config.yaml
hidden_size: 384
rope_fraction: 1.0
init: "orth"
init_std_o: 0.0
beta2: 0.99
decay_fraction: 0.784
decay_shape: "pow"
doc_mask: true
train_tokens: 357000000
max_steps: 5448
dataset: "wikipedia_en"
MLP neurons of a small language model. Each row is named by its layer, matrix (up: input weights; down: output weights) and neuron, and shows model dimensions 128-319. Each number is 128 + 24 x the weight over its row's rms, rounded and kept within 0 to 255. Numbers have three digits each.
Before each neuron's rows, "fires after" lists the tokens most often just before its 100 highest values on Wikipedia text that the model never trained on.

fires after: "United ", "D", "the ", "U", "Al", "R"
L3.up857:116112134153107090113097102121157094196149118080084160129127125124126128110116126101105098075116101125119125135159147094132141072087141114110128083135111146177124169105169186094145135109177134106091149093168168187096143142125145131111144157145106106105134069087124156169152117141153111124150118131100104125121157138134099086126189135131105129112143088111087133105071136097141159189095182121121128127151103146118150146117123097149157137134149148136158151154135118136119103110156106139142143140144100156148138129128116158127140125139178113146162127122142148166105109148129115128
L3.down857:117125134132118122147140096139175138091124101129110131152145096155084129149129092166111149157140138171096150102133174127120144154154135121106147106122177129130148090119072110131118160121046112139115133152096098091153121152127109141130135105146096127125133076120168104121148115127131149106146118117137149093090101093119153170123064132141108135126144151138104094125168100135142155134130133095129117090108106122148091130158108120151128146121102131167112116125155147088087132130114133164108117169130144089151106120079137141130113133106162151138130104131104135116107153158114156155

fires after: ". ", "\n\n", "| ", "("
L3.up275:097100120183131122106114132115121117141124094123138122176139143143145106119106077134132115130114179109134109139135125180123135146141131182133086148130136105131151191106098120138125112128135118119122126144143073176108162120148146110107098076084138131145116090094099141082148088090117140145138120111107104132136098120090157071145206152085089114085147148118111115130104114062086145152094107157123087069147161175146149138100138091105134164121122130128103135149108101130109138104119117114138138121105137130116110077203111108123120163146114104103111128125138147128120113119119112179
L3.down275:194128126129131124105139145162177137166134138109113134084092095109069148144121144114130143127130106156130142128114142089108159135153091105114149101104139121129130133130120121097151134073123097116109137107153136105114151141120150148148142144154124150146145137139097132100138132149131156170094164131163143139141146107110157147128099123164168112143112138146141121156096147133112084104150090099152148175073072110121153138116129137138110128158111100141125127130144138111139133139173167153085198117128163106175107115120087155160115135125124158105121146072154145120097154157151117138

fires after: "J", "S", "j", "St", "st", "H"
L3.up761:122098103151148118127109129153097091118120120130112167211116125182123113126101107151143119117144106157112152114121092105133113127125106162160136120160114163135115121137130131119134069094170090135105156102164165124140114134106106131098110069114083097103116140116154137133107115127157094160166141112109130115095138131125103101164115117106101141145197141124133115122187125111138141121122101117126128167147141112133123146100118144122147099138124204128118134150110057140140157166120126084146149143212134142112135086159122135103134142128163135177124105102102148147172155126145124137
L3.down761:153133145135155130122122131110116103142091122123153080090130133126111134119155147158159131138105158070152157179112114112101120114110127136094121119127130123170132148121137127107103112129107118120118113153116146112120129112146131089151130088101160111145102132084113128104087097160138136121119138158121158131153093096097139118108178133204102118129133106147125085110116163102138179104146093127130115077112141098154090152145088114074151172158137136144157164131144132148118069147136157122118091096103155115141157129141097120110129112181125136098124091162139163158105123129139118130

fires after: ", ", ". ", "but ", "\n\n"
L3.up666:126135128160131118130137114153146114101153150115104149154136130146111077141081091107114122138100110200089122143145101144089151124133101117126118120112090160118094093111131150172118152082123130099103120099150107101104123142134157149133146109149128093073099127130094134104145147127136131125116124091101131155095145123147137100111129176106130174165137124154105153116110107081116116160144129127149126162183095145160158118112115138114118165099125114123111154140123104153115155075179145095067116115116146134144142139152140099142101174167136143130137086111117127126129126110158144119
L3.down666:114139148147150144165145094144103115115103195108085134126134175126112118103162110164093129096150122178115101115149094145137114115174109116118167107136167101172100142108093108119123164146094123123125102131130123132102128151118162113119111134136144151131141121196152106105144159121138130162111182109142151153143089149111150145120101122148111103177106121152107120152125101165141125095155134134164111168097121103141155152119105115126126167120114131111186138117123129116114145135128114119089127116061129137122136140104106139160042143123083143126164136158152081125135132146181100128

fires after: "P", "K", ",", "–", "p", "i"
L3.up395:106139122143107138093122177141123147161153088125098109117129166125135078139113113126123194089154127093103177132152163162151138138071101081156113096117149190114140107129135137116137112123136165140119127168189134082131124123135103093163164090142120122112110140101125126136104127160104111166124152094164119085130119129123097153129115126122096160095114114128113100145173187126118085142107116161123139133139130163137098137094143107152164109164139144133158131134095119126094162145133147137111159106089105149102158092117120146093144128121163118133155136125130114148148145114138089165
L3.down395:153117108119162176150124146103127118155137136118151113122134165113123131126142095138123138121144174137133161142140128147122175120121171080157154100137113133111122112115148116093094088114115131157131125108137108121166146114119118139123066119110083139141137092111167128164082201150142106164135110135145122074105146111135090110186142139138137099072143137118117145125152154154125149122093097079156126127148094143126142147154091078177091090094096126161153118086114116160150128156160131157087160099125136111097116141125122125086107129104157103117147157156102115131159124113145163115

fires after: "200", "disc", "Di", "North ", "202", "Cel"
L3.up873:128120089127139094092141115152136100132134094074107139141090147109144119103165140098155169121071133143123112120163154148134077107132091164131086128117076129128133110123172121120129112095140148139130110131120119156097105129114135128156149133079111077119124120152119124146148156138102138115181103115118114110103130119136116116149095139107160141101133100124163129142146148106144108085160166088157135172150126164137159133103123105128137104133158069147155128181110092139135125099149112112115095152122113108118145126179114146096146100134103112172148079112109117136117144142117123143
L3.down873:118135119140183124131191077144114142098139126086131107077108123176111152203149112148122139148140124127130105130158112114139129166119152110146118125140132122137143104104147097154152123120164137132099141156124112212137087114115085120121158164085154117161145169109150118137139135119138133122067146158151118121100105112090096110112150158154126146114137108108120136141139101153115137161132106126146141138192113137153147125114142160114135121090153140110094129155097158091131109056117095136101134090150110123129125140122189114133138136125123146169149137155078096153181116140127114126

fires after: ", ", "is ", "was ", "er", "), "
L3.up241:122138157165160125130148133102156127136150106140106102141110118142126105116122116129137167122151163144132099119105148122121156132157115130142101128122133126109153137168146176183113115124115109126117142106131135126138185152161089111167116104116134116157083146115130100129109124118101114117108062098141131101136148126070131135162149113109168136112138140102081102131118125130109200194113127145131132139137097152128151153121104126137191140122129155163151137168160083159109169131114118095119080118125098115129114155096146117115145103124174144140116157141089179126073092089153168125
L3.down241:109175126139139115118130117114109178164112088104111102159085131115146180150169115125085115158098131122133145137095131088141133108131141122128121137082145148133144124156074098131149109102137087137139104146144111145144122128110126095120137112130130170153144132096130167131141128136151106161099093133138145083148119134107106159135112178154118132121158122154129149084126164095127155095104147133114114138107092138105142147098148124136153134130107142132132082179162072137155127128114109141087116118149119134158117119091166125151155124124102148139143102100089110075078120116092113165

fires after: "L", "H", "'", "E", "P", "W"
L3.up44:100117164150162132078116131092093138115177103109132115163140119100119106123073148108154181109156123140101129133106100126169126151116124167136140143119062160104128103132099089130136162117166120150117115135118114122130103144156143114114110134144110109140117138139123143069096133146151164103099077152136130122159141129091135090125104135085129165127171119127152106151132169127142150133130115145128117138163109092145170147144160131109092126110076161122112162133120110134100126135114149178135174081123113118114111119149186111096186117178144105142106116101122099135123129130115131158
L3.down44:099162068112137111126110113107135129102126129131154092128124099116118137121123098131119115120119117116161155143111109112128132130142161151116071094179134103130135124119150123155140105156132090128133162147133112177125139100142126109128166105144165148128138119110107077163111120116135136129127111125133144108149125145107129139102195145094126127121174147120133145132162130174118111175132151112133127116106117105094132106130162148097085113116110155117133117134200122144129132157146146083127118123147121134154194136142144115110103114162159156059100079117182160151109173097116103131

fires after: "re", "sp", "S", "s", "St", "res"
L3.up1009:113097097121183093123118122105116101162113118078083141141130133127162146131103151127171168169139166139089159109125104081154132151121088105120152129138144159099137109101166076139100106122131137145120195107141139140115141112130118146084103101183094112163088132138092132078129152128103157167147124098143137108110168168145134116172161153132126114143124117097142112099104157122137148174110125077120067112176147141124160119143157126122164089129074173170169129153120165144137135109106165122135140133176152117117136080147110110099120150103140117156135123127161112151165136133152134197
L3.down1009:114125135122080072139138122153130103156139116106118149112123098135182118136134109129165149156127139130142137173139091125112120146176161161125146149149127123141128161105121151167122151115107128099152133108108118090113183086121147143114087138109165108115149149148142148107093122145144167135142176150156109103123186105091131147156078120124119104108084158123151096135129119128101129101156110105143155078095138118102153136097122106139127096093124102136141111120162153114109135137146139119105139148077099147085130132113107132114123116127103084163144026107122129120112143132151114125

fires after: ".", "\n", "\n\n", "p", "|---|---|---|---", "Au"
L3.up1364:120100135134097126089117117133149113135162103117091117131103123176097100158083092173116123131142215125144089139135165103139130083135136145148119135083108130132134150119151147145142164101143131133119118156127120141127127115103114118121121139144092118111108164117136133116143142136118131144111119107067150135101166113147086181126163172101090146127104086103082124166116167099114097134093113161137155137124102124081158113103116100139147179115132119147067148150154149145107110124143138101086146145100112094115134141167178101112158122161113084153109115154130114128127098138140099146
L3.down1364:101112135085139147153106069125153134126111087148138140113143105119102186123091133118151129119124108134116115066105099169076147149171172121115120122131124126129078132102133142167162138126133092118161136128130111119130126160131093138104129124098138115149135120172163120098144119121133119124101159131128105092094122118113123118151166176118114139058161148136108128156137132149108088119099126121146205078119114114126120117124141150096111102102095117113078138178140179105122114142144166138130143123121152116145173125128107082137105137119107164128080165130082169126102087106121122161

fires after: "O", "Mac", "g", "G", "U", "D"
L3.up662:117139164114140093091099124111087091137140097131153107128153139129161082107101117096093136099111110106124129122134150126112110075112143123126131131178121206159159133099130157141152130085148131114107122137150156122147126118134074152152110169108107085122153116116161098149154137163139094148141135090119150119154154114125135124093146129140146145109115120130127136148150125102127095151111135108105167144157093130116172113133165121135115158125146122138135139110087153114150122156130140103139205114156106132070145136138142121097138131161142111145159146154119116151103142158097124129
L3.down662:097095170101080131158142119144126118167140137086130158144126146187129140149119154130131131148112128100177119162104109116142141102156098160132136123112142118126150145107108147143139142122115141100127120191130187174110116134138107109150129118136149119091126158114118113121106133126090164113116127168134140150085138144148168156109120076092111127111107099124127128135118139118117124104090120107144143101172113126131099126125139132150129097156146119103149126134158124099096090137141102142146128145116127102087108126127115172136140158079086120126157146089134162126088126111149176148

fires after: ". ", "\n", "\n\n", "6"
L3.up691:096124113103131106102164110142139130173163083082097148167087097119147107146125102136160155148154157154169128123091160121141126115088138122116134120120150142124086158132121142118117065131137110133128149131134109115099135158116140110123068102122099158145091141131095141138109094102134176142122114157122169109114178140143086166119135139126085133176140141112140107130105131137141082119082124112127124136169109146111142099126102138146135126115097115101134126148121107147114125133128154144108156119157149098086146139128114123102134155174117075143116163150157126129108141129104140130
L3.down691:145110105114127143125094117136167111136122149151149120090135133173157143106111118118178110073095152131136086133131136138140115161115144125131140105112093125125124164126114176094113091127082121126136119106124150091108149116130094108088113163185125095119130110119149089131152137131111084163132140098153113121104157125152179170127094143132135109121180097146165130128136132116100112075110138115133155090160125132110143095107121102147099114106127112137132139116142158138134101057132159139187200105125152117120150137124139105127109146085131137191063161126131128137138142152152130103

fires after: ") ", "was ", "CA", "is ", "R", "201"
L3.up1157:152130167130174130170095158124173125103135129132141101166140172159081157153123093120125110115142083155146139143136132119127160160177102113143137089097141110117152157116094156103127123122100158082134132179129091113127150135179094143172136122134157167155161148133073094103144097142109107137136125153141102139099105115097169105140117133126108189101174116125096122127126138146144103111122149125129140119126125139119171134125127146104167132090139158106121153184143085137112099141178130112123133108145108179104122168125117139135123096115112123125118142148136139111117078104148210148
L3.down1157:132141115103112103129119091136117131144076151104144093058133130097141102099120100126134133128130115101088148141129120092151097098139149106161099165138139113166101113150160115171160116095147120162189174068162108146159122176082126086175132157128117096115139145096155114085148108142157132151116106119157120118123132140151127170095120151095152134121110144125136127107107097146129142114142123172107126098135156107123106122147124164146127125137109122087160123109119143094175156132105149132082144132117154115139167152114134146091091161141130146136149132122107120163152110125138130126

fires after: "| ", "- ", "(", "Are", "Al"
L3.up1066:135101132114129091118132186135135088103164138162101098179129115100192113152095094100107105106095122147111143103133126138158077150085130142116130138109147154126150168111142127149104136125094170112094133103132064147105129123130157116178164117163171130126133085115106116134098084129118132136152112132065070141139135130125140105138159131142093143088149118118099103144124122127137119099137164101162124099140134148119154128083173080122129133116138132149125132151117123158130132110142117136124123116112106135130089126092136065130154155151158144120138110116107068122130119144093120156
L3.down1066:127145096163138142142094143121144118102105112112101124147135090150103111118143123130105132118131144170156086122114156115106174157127114159076115092190114110121167188099115138195154112090160129160102145140113104067152131118122139124136098134125149164164097145118073125122160130144153126093132123162088142131180160133128122137136163141148113122142101132137107133122114097162108122132145127130124174089121066137117128123122133097130138138139104143174137138162141160081133151133120105115152143138112103142104146162134108126106111148121091119140140142092131138104115119100125125116

fires after: "4", "8", "5", "6", "7", "1"
L3.up841:102130134145132159067092149118116110136132134100109124141120112138160118158149097123130135121113142116114129117125156139151142113162099111175069153142125123068162115100153132141121139085138116128124161170150149149137137143164109129157096116160106119130102136124095113133176125140135149117148142083116129120099111157119097114094153133121120141146171132110069123125152117097101103122111101143120119131154127163093170103083065111158163142165129135100151183136108140151151138118118124137123114138095154115159165137083146074157145129138140126182100102147125137142136120136156168141
L3.down841:120114168104127135151097086116150126080102151162124091141126133135129109182126125107128121111124154151099110121147158086153140161081109143090141127127096126128143115118120140124107141156145175140108156126111118154100134116127127128140115101111107137111122151115125109125118129170118129121079103093128164150149118155091106088153095161159099152151118092116119110116137190098137130132202146121176143086150093112117125118135120121109140114149108117139074124103163125100118090117153140153133129150102135087084116134127107127141123160086143142190142092187139139128136122174166103094